Weights of a small transformer language model: untied embeddings.
MLP neurons of a small language model. Each row is named by its layer, matrix (gate and up: input weights; down: output weights) and neuron, and shows model dimensions 48-111. Each number is 50 + 15 x the weight over its row's rms, rounded and kept within 0 to 99. A neuron's up and down rows have the sign that makes its largest values positive.
Before each neuron's rows, "fires before" lists the tokens most often just after its 100 highest values on Wikipedia text that the model never trained on. A number after a token or word is its count.

fires before: "\n" 38, " The" 12, " He" 5, " It" 4, " In" 4
L3.gate390:48 58 57 45 56 26 19 37 23 51 50 72 60 37 50 49 39 61 53 54 54 62 62 53 44 69 55 45 71 57 81 57 39 48 61 69 80 48 51 53 28 58 42 60 61 52 45 53 52 69 69 54 32 49 62 23 64 44 55 49 19 51 39 23
L3.up390:50 63 60 65 41 33 43 45 31 52 56 59 45 45 36 54 52 52 22 40 60 42 74 71 32 22 60 68 50 62 40 34 28 29 28 58 55 75 48 77 27 32 51 47 39 41 28 63 25 38 64 62 24 40 51 32 61 60 51 58 41 26 36 61
L3.down390:25 41 61 61 41 50 70 62 43 42 48 50 48 36 42 64 50 41 33 54 55 32 43 53 38 15 58 68 32 64 29 39 38 14 28 45 35 70 50 80 31 34 57 47 45 53 25 51 28 32 41 64 47 52 65 50 48 59 75 41 46 28 43 66

fires before: "-" 66, "\n" 31
L3.gate331:61 53 56 49 44 22 32 48 48 44 60 71 57 63 35 42 49 52 48 67 33 68 40 56 52 73 72 57 42 62 68 52 40 68 46 38 82 68 48 54 43 57 38 77 54 80 55 34 37 39 53 84 51 34 32 59 21 76 43 50 74 57 59 39
L3.up331:63 38 58 77 50 63 62 54 53 56 46 19 45 53 39 46 96 45 71 46 43 51 48 54 46 51 33 65 61 53 73 21 64 35 21 29 68 57 52 77 39 63 65 58 54 56 80 43 35 60 23 31 55 55 47 47 11 69 41 45 58 25 34 57
L3.down331:49 37 51 68 57 95 70 45 51 40 35 22 60 26 40 57 65 40 70 28 58 58 35 46 40 46 52 66 45 44 55 48 45 56 50 31 60 62 67 82 62 32 49 43 59 46 70 57 61 62 25 18 30 50 40 71 09 59 28 23 53 46 36 65

fires before: "\n" 88, " " 4
L3.gate575:65 60 50 46 57 49 45 55 37 44 45 57 66 26 68 70 33 49 48 23 64 49 52 27 50 31 58 21 69 44 66 54 34 56 27 54 43 44 51 49 34 39 45 59 56 47 37 53 38 70 69 48 31 54 34 18 57 28 61 32 29 65 50 57
L3.up575:49 60 55 34 54 55 32 46 62 53 58 42 45 40 56 55 24 51 46 30 40 74 24 41 48 71 62 60 51 25 34 32 27 60 71 49 52 34 82 35 57 77 34 37 54 55 34 60 67 39 97 67 32 58 31 46 56 35 44 33 55 70 51 70
L3.down575:55 51 41 53 73 49 59 44 51 65 59 78 40 42 47 63 43 42 34 42 48 65 43 69 49 30 68 53 63 51 42 57 27 51 63 93 33 53 48 49 52 40 43 47 35 40 47 42 67 82 79 52 41 74 47 38 62 26 70 38 35 71 51 74

fires before: " by" 18, " of" 11, "," 8, " to" 8, "." 5
L11.gate449:25 38 64 69 44 44 31 19 30 23 42 50 63 85 45 39 51 27 73 54 53 60 50 18 67 78 48 68 40 53 45 62 76 44 54 94 52 63 88 38 40 33 52 67 64 49 55 52 59 28 48 74 33 42 44 35 43 58 51 29 50 54 51 66
L11.up449:35 39 60 65 33 55 56 43 27 50 48 69 32 12 30 40 55 52 58 54 58 70 39 28 79 56 75 49 67 38 37 75 35 43 66 46 41 39 63 66 48 69 40 46 44 52 73 53 49 69 50 61 46 62 29 38 32 40 56 58 68 73 65 43
L11.down449:65 38 48 48 52 44 43 43 32 44 52 19 71 54 49 81 45 13 25 33 71 61 60 35 35 66 53 53 31 47 34 40 36 35 79 37 40 61 49 25 32 22 43 66 85 49 42 62 79 49 45 61 32 39 29 41 59 62 64 58 20 30 28 71

fires before: " of" 18, " and" 14, " in" 13, " to" 6, " with" 5, " that" 4
L12.gate431:62 65 50 49 54 59 28 69 58 44 51 42 41 51 25 48 55 49 50 51 28 57 52 73 69 55 42 50 66 82 49 47 69 39 40 52 47 59 54 78 33 48 42 26 57 70 66 47 50 63 82 52 21 40 41 51 46 48 47 53 80 29 42 37
L12.up431:63 48 56 27 58 56 43 47 33 60 68 38 33 43 58 59 20 73 58 57 74 70 52 33 88 87 69 27 52 63 43 47 31 48 65 61 47 53 52 70 58 72 59 71 59 66 61 46 40 36 58 66 68 43 30 35 36 82 57 44 65 44 60 39
L12.down431:30 78 43 69 76 55 47 37 62 42 78 21 52 66 38 32 60 34 50 51 04 54 47 62 00 41 46 52 23 56 56 46 60 43 21 52 67 69 45 71 40 38 48 62 43 59 37 46 44 61 43 43 35 51 49 78 37 25 63 45 30 41 18 65

fires before: "-" 43, "\n" 33, "|" 18
L7.gate405:50 75 47 17 23 39 43 61 24 56 48 60 28 62 41 54 60 64 73 44 47 38 44 50 44 86 59 60 46 59 86 50 39 50 56 33 76 65 27 74 40 34 60 50 70 23 29 61 56 56 41 74 47 34 42 21 58 27 62 57 33 32 57 41
L7.up405:34 40 43 40 37 68 34 79 53 39 77 33 27 33 37 57 62 50 36 57 55 73 66 31 48 56 35 08 74 51 51 48 50 61 22 48 73 38 51 60 34 57 77 65 52 56 60 34 37 37 64 55 43 59 72 65 28 47 57 24 39 55 63 36
L7.down405:64 43 51 46 57 48 49 64 30 51 53 53 69 32 34 58 51 58 37 31 70 50 74 64 70 65 47 45 45 55 54 52 41 35 50 43 49 55 33 71 38 51 66 56 77 24 46 80 48 51 50 63 65 38 46 59 42 66 51 27 46 26 57 66

fires before: " in" 28, " on" 21, " of" 5, "." 4
L19.gate634:35 35 63 53 50 37 39 56 29 64 63 21 27 54 53 53 36 45 53 32 60 68 59 57 26 42 82 30 66 60 38 37 69 57 59 46 34 30 64 45 74 79 53 41 39 73 53 40 62 69 48 69 49 83 41 48 88 80 91 38 51 37 54 39
L19.up634:56 66 41 54 59 61 49 55 51 51 62 68 72 42 68 55 59 32 47 47 53 48 55 68 53 76 42 37 63 39 55 58 25 50 80 34 52 38 52 49 49 45 34 73 41 57 29 64 52 46 74 82 72 36 50 31 69 63 69 36 87 37 59 30
L19.down634:27 40 55 50 49 39 39 46 54 56 43 50 52 53 37 55 61 42 45 61 52 54 59 63 44 52 80 48 57 62 69 26 51 73 77 71 36 38 42 59 54 59 51 62 54 45 30 53 21 30 66 53 41 61 65 59 51 40 45 53 56 56 38 46

fires before: " in" 21, " by" 17, " and" 7, " to" 6, " as" 6
L19.gate543:27 51 59 36 11 34 71 41 51 31 61 46 44 30 51 57 43 46 58 60 62 57 29 46 57 60 79 40 61 67 35 50 49 51 41 87 35 65 17 48 37 59 46 32 52 44 37 58 57 35 83 57 44 88 12 32 44 58 68 32 39 65 28 60
L19.up543:32 42 48 53 30 66 43 45 41 70 68 51 56 41 30 58 71 27 63 39 47 55 36 14 74 51 33 43 27 51 59 49 51 48 50 41 44 81 41 45 51 42 40 31 58 27 55 44 70 22 90 62 27 51 40 57 52 39 48 50 61 66 76 86
L19.down543:58 38 68 50 83 05 63 65 34 54 44 46 63 44 57 47 57 65 60 44 56 23 76 58 59 84 69 68 51 50 62 60 72 48 50 66 46 09 57 44 48 49 49 50 67 33 58 60 43 48 28 84 66 52 74 55 67 30 31 64 55 52 57 16

fires before: "\n" 44, "|" 9, "19" 4, " The" 4
L3.gate630:15 70 36 20 42 50 57 38 38 45 57 60 48 49 47 65 19 33 38 47 53 42 56 43 26 76 69 67 62 47 56 56 35 73 45 63 67 36 35 59 42 33 51 81 61 56 28 32 56 71 74 37 29 54 56 41 42 56 47 32 35 63 30 33
L3.up630:32 35 46 54 27 44 59 56 51 45 72 54 39 53 53 59 22 48 34 33 54 51 90 45 38 51 53 45 43 59 36 38 37 56 43 61 48 28 51 73 38 29 66 46 69 46 24 66 33 87 60 61 48 52 46 36 55 40 51 20 24 49 20 56
L3.down630:52 37 48 58 48 63 66 64 55 46 41 50 32 44 29 52 44 50 64 54 66 43 62 47 33 42 56 37 51 80 26 52 55 46 41 40 29 54 67 99 34 51 65 32 73 59 30 54 54 75 52 79 78 62 44 44 49 29 69 50 07 24 56 49

fires before: "\n" 43, " He" 8, " The" 8, " She" 6, " It" 5, " After" 4
L4.gate550:48 75 84 60 47 30 70 26 39 24 45 73 66 50 51 39 34 49 24 59 33 56 40 46 33 56 61 34 57 60 66 51 44 65 76 72 68 47 55 55 37 40 30 56 55 44 33 56 40 55 47 44 34 41 54 43 46 55 48 28 49 66 48 50
L4.up550:78 40 54 59 69 45 32 59 57 47 15 56 58 44 49 66 51 74 34 73 52 26 30 79 25 46 66 45 29 77 32 51 53 35 60 79 54 39 53 53 32 27 74 50 39 46 75 41 51 48 58 51 40 45 40 49 50 36 42 57 56 55 34 52
L4.down550:67 34 44 54 62 20 42 65 45 58 34 60 53 45 56 45 74 40 62 91 56 37 45 80 38 53 56 49 76 64 42 62 51 32 71 60 56 42 38 47 34 42 58 46 60 54 72 40 56 60 32 55 25 51 55 51 51 58 34 48 33 39 48 46

fires before: "\n" 39, " " 19, " —" 6
L3.gate583:73 65 46 11 70 44 58 43 61 29 40 63 49 34 46 63 36 42 64 51 65 58 48 33 52 45 59 21 51 42 33 30 21 36 32 48 65 39 56 48 67 51 35 50 56 60 53 41 52 61 70 19 34 44 67 35 44 29 53 52 53 77 58 64
L3.up583:40 69 47 72 70 46 65 69 33 64 55 30 54 25 58 59 26 30 38 39 62 36 47 40 53 20 64 37 55 47 35 48 55 43 47 55 40 37 54 58 30 76 69 42 71 34 34 60 54 55 71 23 31 72 49 41 57 36 82 29 35 69 59 48
L3.down583:34 57 44 50 73 60 72 63 34 55 40 49 68 50 46 46 28 32 32 51 61 55 39 51 54 33 61 44 61 71 36 36 34 49 47 68 41 45 49 64 49 65 60 49 41 60 44 43 59 93 65 30 44 72 59 34 55 26 85 43 41 52 46 78

fires before: "-" 77, "\n" 13
L3.gate366:45 45 33 29 27 46 67 36 65 49 29 66 39 63 53 56 63 82 43 51 27 67 33 40 42 74 74 52 38 66 16 68 51 44 40 54 45 54 39 46 14 56 55 68 52 71 66 26 34 40 63 85 67 52 26 31 43 49 50 48 74 61 80 64
L3.up366:57 45 36 61 32 61 53 50 34 77 38 31 40 70 72 52 86 51 46 43 36 60 39 38 39 52 56 36 36 59 43 37 30 21 48 32 35 53 34 51 21 37 53 44 41 72 84 45 34 46 49 75 69 51 45 45 52 56 39 49 84 53 51 56
L3.down366:47 60 69 87 66 80 57 70 59 63 45 23 54 41 60 58 62 22 67 41 63 59 36 44 40 25 41 45 43 15 51 37 28 47 61 28 36 52 58 58 47 41 39 24 36 45 53 70 59 38 35 34 49 55 84 77 64 52 34 48 67 47 45 45

fires before: "\n" 70, " " 13
L4.gate539:60 56 66 38 62 59 48 64 55 40 40 53 54 29 51 56 12 49 62 39 56 56 55 20 24 37 62 50 75 37 53 59 39 42 42 47 47 64 47 45 51 82 41 69 44 75 32 62 58 79 61 36 46 63 50 46 70 36 47 42 54 47 34 69
L4.up539:20 51 78 43 71 51 57 39 52 37 51 45 70 60 53 76 21 34 47 55 61 56 43 27 33 41 63 36 35 58 52 77 34 50 48 78 50 61 68 59 29 56 32 40 62 31 40 44 61 47 84 23 30 50 62 50 52 44 57 21 28 64 71 50
L4.down539:42 27 62 25 73 45 46 47 47 41 33 43 50 60 26 40 47 79 50 37 60 67 43 49 42 38 54 29 51 48 49 60 36 59 46 57 31 39 49 43 49 59 50 32 73 58 55 45 59 63 72 78 57 58 43 29 56 74 62 52 54 68 45 35

fires before: "-" 65, "\n" 24
L3.gate519:44 68 36 36 44 35 46 45 56 55 47 84 47 46 48 43 65 49 63 38 19 69 36 49 61 67 63 55 76 74 65 53 52 48 55 53 65 26 31 48 44 42 44 39 70 57 71 70 53 31 61 77 32 59 22 31 51 52 56 42 59 67 43 35
L3.up519:35 67 67 46 41 49 53 56 65 63 35 30 31 51 37 33 67 27 62 34 25 65 56 49 63 51 47 46 56 70 63 50 55 50 24 35 79 32 29 45 58 56 38 46 31 66 61 71 51 22 22 79 36 46 31 55 36 70 51 44 55 42 48 22
L3.down519:37 42 58 42 42 75 58 47 55 52 44 49 60 32 47 38 38 27 50 23 43 41 51 54 53 51 72 63 48 49 62 54 39 65 46 34 63 45 46 65 74 33 40 50 44 56 62 75 52 28 44 51 30 47 45 62 13 72 43 38 49 63 58 48

fires before: "\n" 32, " " 14, " —" 6, " −" 4
L3.gate375:40 52 27 32 83 40 55 16 57 60 52 44 72 30 32 44 34 53 68 35 57 88 47 38 62 27 53 66 63 46 60 51 41 42 48 61 26 54 69 60 59 68 56 74 60 51 17 67 29 63 65 43 46 42 35 45 54 45 60 49 71 48 47 67
L3.up375:34 81 64 58 47 69 66 58 33 58 64 37 66 52 57 64 27 22 27 39 57 37 38 40 38 76 36 28 44 39 28 39 60 41 33 68 47 39 55 53 55 56 66 56 51 56 52 60 52 60 50 04 24 78 64 50 46 37 61 33 44 46 60 59
L3.down375:33 52 33 40 61 50 56 36 49 37 35 60 60 39 13 34 43 50 33 24 61 78 48 34 51 31 66 65 56 40 54 35 47 28 27 77 23 49 52 44 83 58 61 70 52 45 22 54 38 95 66 39 59 39 61 63 48 53 63 60 47 33 51 60

fires before: "\n" 40, "|" 19, "-" 18
L7.gate541:59 63 57 43 47 46 42 64 33 49 55 66 44 36 29 60 44 43 26 40 37 45 57 59 62 51 54 63 67 56 63 50 52 58 37 51 47 79 46 65 19 49 79 72 54 24 50 59 19 23 47 55 59 43 45 38 77 55 67 46 39 28 46 52
L7.up541:51 39 69 30 40 75 35 84 40 56 61 54 42 47 43 57 62 34 76 55 46 60 32 36 55 74 55 27 63 57 41 44 64 42 30 16 59 29 40 61 72 48 54 62 43 76 62 33 38 47 39 50 50 76 44 31 52 53 68 35 30 60 57 29
L7.down541:61 50 53 25 63 35 33 46 60 58 53 42 51 50 40 40 23 40 23 27 52 48 69 73 53 54 47 64 55 41 41 54 55 45 34 46 38 49 55 94 48 53 65 75 71 39 52 64 15 45 43 67 80 34 36 41 49 60 53 15 56 22 64 49

fires before: " |" 26, " of" 11, "/s)" 8, " with" 6, " and" 4, " at" 4
L13.gate629:37 53 33 49 42 35 51 44 33 44 56 32 35 50 56 63 47 63 56 50 55 58 55 21 32 64 59 33 63 78 60 66 47 55 44 44 39 48 24 47 85 50 53 64 59 32 39 77 48 62 33 64 29 45 45 66 39 30 32 46 63 64 65 30
L13.up629:56 29 72 57 32 20 41 45 62 55 42 55 48 25 57 62 33 64 59 43 55 50 43 50 50 65 22 27 36 40 46 49 52 72 75 59 35 41 43 50 58 29 63 39 89 50 51 52 40 73 60 27 57 82 26 51 41 34 47 22 61 61 47 24
L13.down629:40 47 49 34 29 59 67 62 69 41 36 49 40 38 46 47 56 96 46 50 40 22 29 60 17 44 16 50 43 62 47 63 51 54 74 25 33 65 76 63 54 57 62 39 66 63 45 64 37 56 46 64 37 55 47 61 15 46 35 57 64 52 42 40

fires before: "\n" 42, "The" 8, "==" 6
L3.gate311:58 79 28 73 60 29 55 42 71 41 52 39 66 42 62 45 32 64 56 62 41 65 55 46 40 48 44 07 66 72 68 48 55 67 65 39 60 57 42 55 52 62 13 69 78 60 22 53 58 64 67 65 58 39 49 29 63 52 62 35 43 66 56 46
L3.up311:62 63 44 79 46 17 48 47 69 38 37 52 53 33 40 56 32 40 35 44 58 49 79 62 56 00 42 38 51 69 36 58 48 58 72 57 44 39 30 73 12 39 41 48 62 49 51 44 36 45 73 52 53 52 31 28 43 56 47 37 36 59 17 57
L3.down311:47 53 60 68 54 18 59 61 49 31 33 44 50 14 43 83 58 54 43 42 54 54 50 69 42 27 56 60 24 82 35 63 52 32 51 63 36 52 48 57 16 36 60 25 61 44 50 40 45 20 48 48 58 56 31 33 52 32 35 37 22 46 26 61

fires before: " in" 25, " as" 18, " by" 14, " with" 9, " on" 7
L13.gate309:09 68 38 42 30 52 59 60 38 66 48 67 47 46 52 70 35 51 60 75 79 88 33 31 57 76 46 53 51 33 41 58 67 55 42 50 58 45 75 63 79 68 59 73 59 45 61 45 55 42 47 34 43 67 42 57 16 64 34 62 47 48 63 59
L13.up309:16 60 44 55 47 38 62 46 84 36 39 43 56 56 50 55 31 46 46 57 67 47 35 45 45 43 46 49 51 75 37 39 51 67 57 60 19 32 65 60 23 52 62 44 44 49 53 45 61 48 67 60 77 63 54 27 51 65 42 62 37 78 62 26
L13.down309:62 67 58 56 50 55 57 50 67 52 65 55 36 43 69 33 88 53 65 22 66 59 68 49 51 43 52 49 36 46 35 46 29 38 48 77 19 50 32 58 39 18 31 42 62 66 33 37 57 45 54 31 47 34 49 71 71 50 54 06 66 49 43 51

fires before: "|" 69, " -" 5
L6.gate492:42 41 63 40 63 64 43 66 59 61 58 51 35 63 46 75 49 49 61 57 47 54 39 48 81 63 54 45 60 55 62 61 91 63 33 29 68 32 34 53 47 52 63 84 43 68 65 60 33 36 50 82 38 48 19 51 58 67 76 53 37 41 71 42
L6.up492:54 23 42 32 80 51 64 82 24 65 37 41 35 57 36 70 41 43 58 51 71 45 66 53 48 38 31 46 57 39 71 33 71 40 51 31 52 50 24 65 52 35 74 69 29 53 75 55 34 41 40 69 49 62 46 63 63 68 78 58 46 32 60 63
L6.down492:64 52 59 32 60 35 64 63 26 71 48 40 47 47 41 65 31 43 55 46 74 44 71 69 24 53 54 56 59 30 52 37 56 50 71 47 57 63 43 75 57 39 56 60 37 54 54 42 59 51 46 60 30 56 81 72 57 47 36 32 51 52 47 73

fires before: "\n" 34, " He" 13, " The" 11, " In" 6, " It" 4, " After" 4
L4.gate103:41 56 48 09 29 50 53 41 29 25 42 74 72 52 47 38 49 46 49 44 31 87 59 41 52 44 59 42 74 61 76 48 46 82 64 62 53 51 44 46 47 52 35 75 67 34 21 16 47 60 70 38 42 28 50 22 57 73 57 28 45 74 49 51
L4.up103:94 37 67 46 61 31 48 73 37 49 41 67 58 31 50 46 54 48 43 56 53 42 44 64 42 47 44 33 44 77 37 60 54 47 81 66 42 43 42 65 44 44 68 78 73 34 45 28 73 81 48 30 26 34 31 33 54 40 47 44 46 67 34 51
L4.down103:64 35 59 47 72 31 58 67 46 79 57 39 32 26 41 53 52 46 62 70 80 38 34 55 31 45 42 56 38 67 20 61 57 50 67 66 29 30 46 40 61 51 58 50 47 62 56 55 57 94 45 63 21 43 53 41 34 13 55 65 47 43 41 39

fires before: " by" 28, " in" 23, " on" 6, " at" 6, " for" 5, " to" 5
L18.gate594:11 51 45 47 34 53 50 58 75 39 34 53 64 64 36 66 19 41 54 49 62 50 42 18 47 60 36 44 43 60 27 65 51 80 65 50 49 51 69 27 64 57 80 38 47 55 59 53 64 21 83 62 34 61 47 30 47 56 53 45 49 70 35 57
L18.up594:26 58 66 91 21 32 64 18 51 65 47 51 57 28 41 59 41 55 44 55 69 77 25 47 74 85 43 58 41 57 42 42 57 50 56 55 71 42 61 60 43 46 50 72 34 28 49 61 28 26 61 68 22 61 46 55 45 51 27 26 45 49 71 55
L18.down594:37 41 59 53 41 50 40 40 36 42 66 34 51 42 88 26 62 59 51 50 67 32 56 61 69 52 86 23 56 37 52 35 51 46 60 49 63 50 46 40 56 39 37 46 69 43 45 52 74 54 35 35 61 52 60 43 28 52 30 19 40 76 39 38

fires before: "-" 45, "\n" 18, "=" 15
L3.gate48:29 48 49 56 71 21 56 48 46 15 50 95 42 39 50 48 53 42 39 58 26 60 53 66 48 60 53 54 58 58 56 48 64 66 36 85 69 38 41 47 35 48 40 22 67 60 68 40 46 45 48 64 60 66 44 37 47 42 56 37 47 60 49 11
L3.up48:32 32 61 64 38 47 60 49 51 45 43 37 18 26 41 69 47 21 35 24 39 52 50 48 37 43 37 42 61 75 38 45 64 51 53 49 69 42 41 61 26 38 45 29 61 44 65 76 26 59 40 31 61 49 48 39 46 52 68 45 50 49 45 46
L3.down48:20 40 52 57 34 61 66 51 52 26 23 43 28 31 65 74 44 26 39 29 37 54 46 29 45 57 61 48 51 61 40 56 45 53 39 58 57 50 49 80 44 26 44 39 62 37 69 69 35 38 44 19 48 71 34 53 27 32 52 44 37 64 34 45

fires before: "\n" 24, "In" 11, "The" 9, "-" 7, "B" 5, "On" 4
L6.gate160:52 48 79 64 62 26 79 49 53 32 52 66 65 52 48 77 24 24 69 45 60 62 77 60 43 50 48 27 49 61 46 42 33 61 63 47 74 78 64 48 47 32 34 63 62 38 34 65 77 25 72 44 53 56 60 32 44 28 56 44 25 55 54 64
L6.up160:76 56 61 77 52 33 52 62 49 37 28 59 12 24 59 62 58 33 39 54 37 49 53 76 34 31 53 43 39 70 52 45 60 51 51 59 62 61 59 67 35 14 34 47 39 42 45 73 45 48 53 40 56 44 49 44 61 31 33 65 35 57 40 40
L6.down160:55 42 58 57 57 22 50 77 54 44 44 49 38 28 60 54 70 50 54 60 48 42 55 56 33 39 60 59 25 56 43 59 43 33 53 65 46 58 47 82 35 27 46 32 52 45 53 56 55 42 42 45 56 55 49 46 43 25 50 53 41 44 45 49

fires before: "\n" 31, " is" 11, " was" 8, "H" 4, "C" 4
L6.gate263:65 70 65 60 48 12 60 40 59 54 67 77 66 54 42 37 08 61 61 39 53 71 60 50 46 60 33 37 62 54 43 79 41 84 36 88 41 51 61 50 31 51 55 51 89 48 67 52 47 58 55 24 50 42 45 33 40 24 63 54 27 26 35 31
L6.up263:58 54 46 34 26 33 96 38 48 62 51 47 18 55 51 84 44 78 59 64 34 52 75 68 41 67 46 51 61 57 31 62 78 55 61 47 41 65 51 62 38 59 47 27 99 27 80 32 55 59 43 54 69 47 37 41 38 35 55 43 24 29 58 36
L6.down263:44 56 50 39 32 58 77 52 42 36 55 48 02 28 44 87 93 62 56 68 36 58 53 63 69 69 50 52 73 62 42 46 59 52 59 22 35 47 64 68 61 61 71 55 61 41 37 57 75 58 72 37 63 58 70 29 18 33 37 50 06 66 71 57

fires before: "\n" 96
L3.gate52:27 77 42 35 38 35 54 46 48 75 71 57 49 49 50 51 40 35 40 41 47 70 63 38 51 77 51 39 54 46 59 43 54 65 46 67 78 54 45 42 58 59 60 78 34 58 20 46 43 53 74 44 30 31 58 69 40 70 45 52 30 50 54 43
L3.up52:47 36 32 40 51 34 61 49 42 60 62 44 54 37 38 31 32 28 40 48 38 58 74 38 65 53 58 44 46 53 29 32 35 47 38 62 60 43 41 90 11 53 56 35 65 56 25 67 53 51 69 45 49 34 31 31 23 51 65 32 43 22 30 59
L3.down52:51 32 50 33 50 76 73 57 56 36 29 39 39 46 14 57 60 45 31 35 67 47 54 45 46 23 51 44 49 70 40 39 37 30 30 30 32 50 52 92 37 66 59 41 68 46 50 57 52 75 56 44 56 45 35 22 29 35 82 42 20 17 29 61

fires before: "\n" 32, "-" 15, "The" 11
L5.gate459:18 44 79 56 52 56 55 80 54 70 49 74 35 62 64 62 38 26 60 52 49 40 45 26 71 35 58 52 62 67 49 81 64 45 31 47 44 71 44 67 39 47 54 64 56 53 59 72 67 17 37 41 35 72 50 42 58 32 60 40 35 68 68 31
L5.up459:22 36 62 56 46 68 46 62 31 49 23 33 46 53 46 50 49 29 44 29 55 42 50 38 53 16 63 60 43 34 51 60 45 31 18 40 40 58 81 75 47 18 61 51 36 38 64 68 45 23 26 31 75 50 51 56 74 48 42 73 46 66 46 50
L5.down459:29 60 65 41 48 55 50 43 33 17 38 47 51 51 43 49 69 42 35 42 58 60 54 35 61 27 46 80 53 38 73 43 43 29 45 47 53 52 78 51 77 18 49 34 46 22 26 53 47 28 45 59 99 38 28 55 70 59 58 77 53 60 47 61

fires before: " |" 31, " of" 15, " in" 5, "ari" 4
L9.gate207:45 63 34 56 58 12 34 37 56 55 54 85 41 62 63 55 28 54 49 62 38 82 40 39 42 52 49 48 72 54 34 53 71 42 47 65 62 44 38 62 48 63 49 47 56 38 56 64 55 40 37 66 31 43 17 60 27 59 48 71 79 40 36 61
L9.up207:59 33 41 12 73 54 39 37 35 46 79 68 48 47 59 48 48 59 48 63 28 45 38 68 36 62 34 43 68 52 17 41 48 44 65 44 38 38 32 59 40 29 45 42 50 23 58 62 23 73 59 48 46 53 61 56 56 45 50 67 60 64 41 60
L9.down207:23 43 47 24 58 64 19 40 43 53 64 43 31 46 58 47 58 74 61 65 36 66 52 91 40 60 44 23 69 44 44 38 49 58 68 30 40 54 39 67 54 34 44 36 32 60 57 46 40 65 90 58 34 50 56 65 57 31 34 45 65 23 30 64

fires before: "\n" 33, " The" 11, " This" 8
L2.gate71:46 34 43 46 29 38 83 58 44 61 49 71 53 45 56 44 20 65 72 46 45 76 52 59 60 55 78 23 72 53 63 54 33 62 79 61 47 53 57 37 48 57 46 50 55 34 35 55 42 44 77 27 48 46 61 38 62 54 42 37 52 54 96 46
L2.up71:75 33 57 44 02 49 47 46 43 47 43 44 51 60 70 46 50 61 37 48 40 24 77 74 43 33 76 47 42 57 69 41 54 48 67 61 38 46 46 44 57 41 51 48 62 16 62 64 47 55 53 46 51 34 41 61 48 38 52 58 44 36 54 57
L2.down71:75 62 61 53 60 68 18 47 31 36 66 32 36 58 39 49 74 47 38 56 50 20 68 41 36 35 29 73 32 35 39 47 72 23 32 59 56 31 48 63 54 46 49 51 45 61 74 50 53 55 22 61 53 52 31 64 29 34 52 77 43 46 23 65

fires before: "\n" 66, " was" 9, " a" 9, " an" 4
L10.gate580:46 68 45 49 51 51 39 57 56 44 77 71 51 82 63 59 29 58 46 50 44 46 44 36 27 23 75 54 67 45 74 94 53 52 58 63 48 31 52 52 47 63 37 80 57 57 45 56 65 53 71 49 53 36 27 34 43 45 55 53 34 85 57 32
L10.up580:64 35 26 49 65 43 70 66 51 31 50 53 41 67 34 55 41 69 51 66 40 53 51 39 55 63 35 73 40 49 33 49 22 61 59 50 35 60 52 80 56 04 58 85 65 48 63 49 30 40 48 41 49 75 52 52 29 64 42 26 45 51 55 33
L10.down580:55 43 18 23 39 47 26 71 51 25 82 58 55 63 76 50 94 22 47 69 32 54 37 53 56 46 38 21 51 49 53 52 41 34 61 36 38 52 88 54 79 41 29 70 76 65 47 60 67 61 64 76 30 58 30 38 47 36 59 54 65 56 52 40

fires before: " of" 35, " and" 10, "_" 6
L13.gate543:43 44 44 45 56 33 47 40 81 61 52 54 48 19 32 49 41 37 35 50 58 50 65 35 27 42 59 42 46 57 69 52 45 38 57 54 36 41 68 44 51 44 51 66 37 49 31 54 42 51 39 35 40 40 46 73 50 54 35 47 79 52 48 36
L13.up543:72 53 50 13 05 54 59 66 63 45 31 23 53 44 65 72 57 75 73 35 50 32 25 68 50 50 34 45 63 59 46 34 22 68 50 48 71 62 61 77 25 33 59 45 64 56 49 39 31 58 57 75 34 50 77 46 71 54 62 34 51 34 56 44
L13.down543:34 55 36 44 56 43 60 84 56 46 44 55 76 38 53 27 46 67 56 55 59 58 33 25 55 48 44 55 50 57 50 56 65 38 45 23 35 45 45 64 49 34 43 52 46 48 56 59 50 61 57 40 53 50 26 76 40 64 48 47 42 65 61 40

fires before: "\n" 34, "The" 14, "-" 12, "In" 4
L6.gate557:45 53 34 49 58 15 61 43 51 38 46 59 71 46 57 57 40 30 45 66 49 61 46 54 32 52 64 64 37 43 50 52 44 47 54 68 65 53 74 60 53 42 57 43 32 33 45 41 76 42 48 30 60 45 55 43 75 41 59 66 49 63 47 29
L6.up557:55 38 42 63 53 36 22 48 57 58 71 62 19 57 68 96 52 42 68 41 41 46 61 55 27 34 52 38 53 55 48 45 48 55 67 46 61 57 69 58 29 29 58 26 43 55 66 52 54 20 77 67 50 45 49 50 50 37 52 23 39 63 71 60
L6.down557:42 43 49 50 77 27 40 62 56 62 48 55 56 40 51 74 42 47 62 59 42 42 57 35 31 49 52 51 40 54 50 48 35 53 61 62 44 55 67 60 37 22 56 37 47 49 51 65 71 19 65 47 48 49 53 58 38 41 70 50 46 59 61 46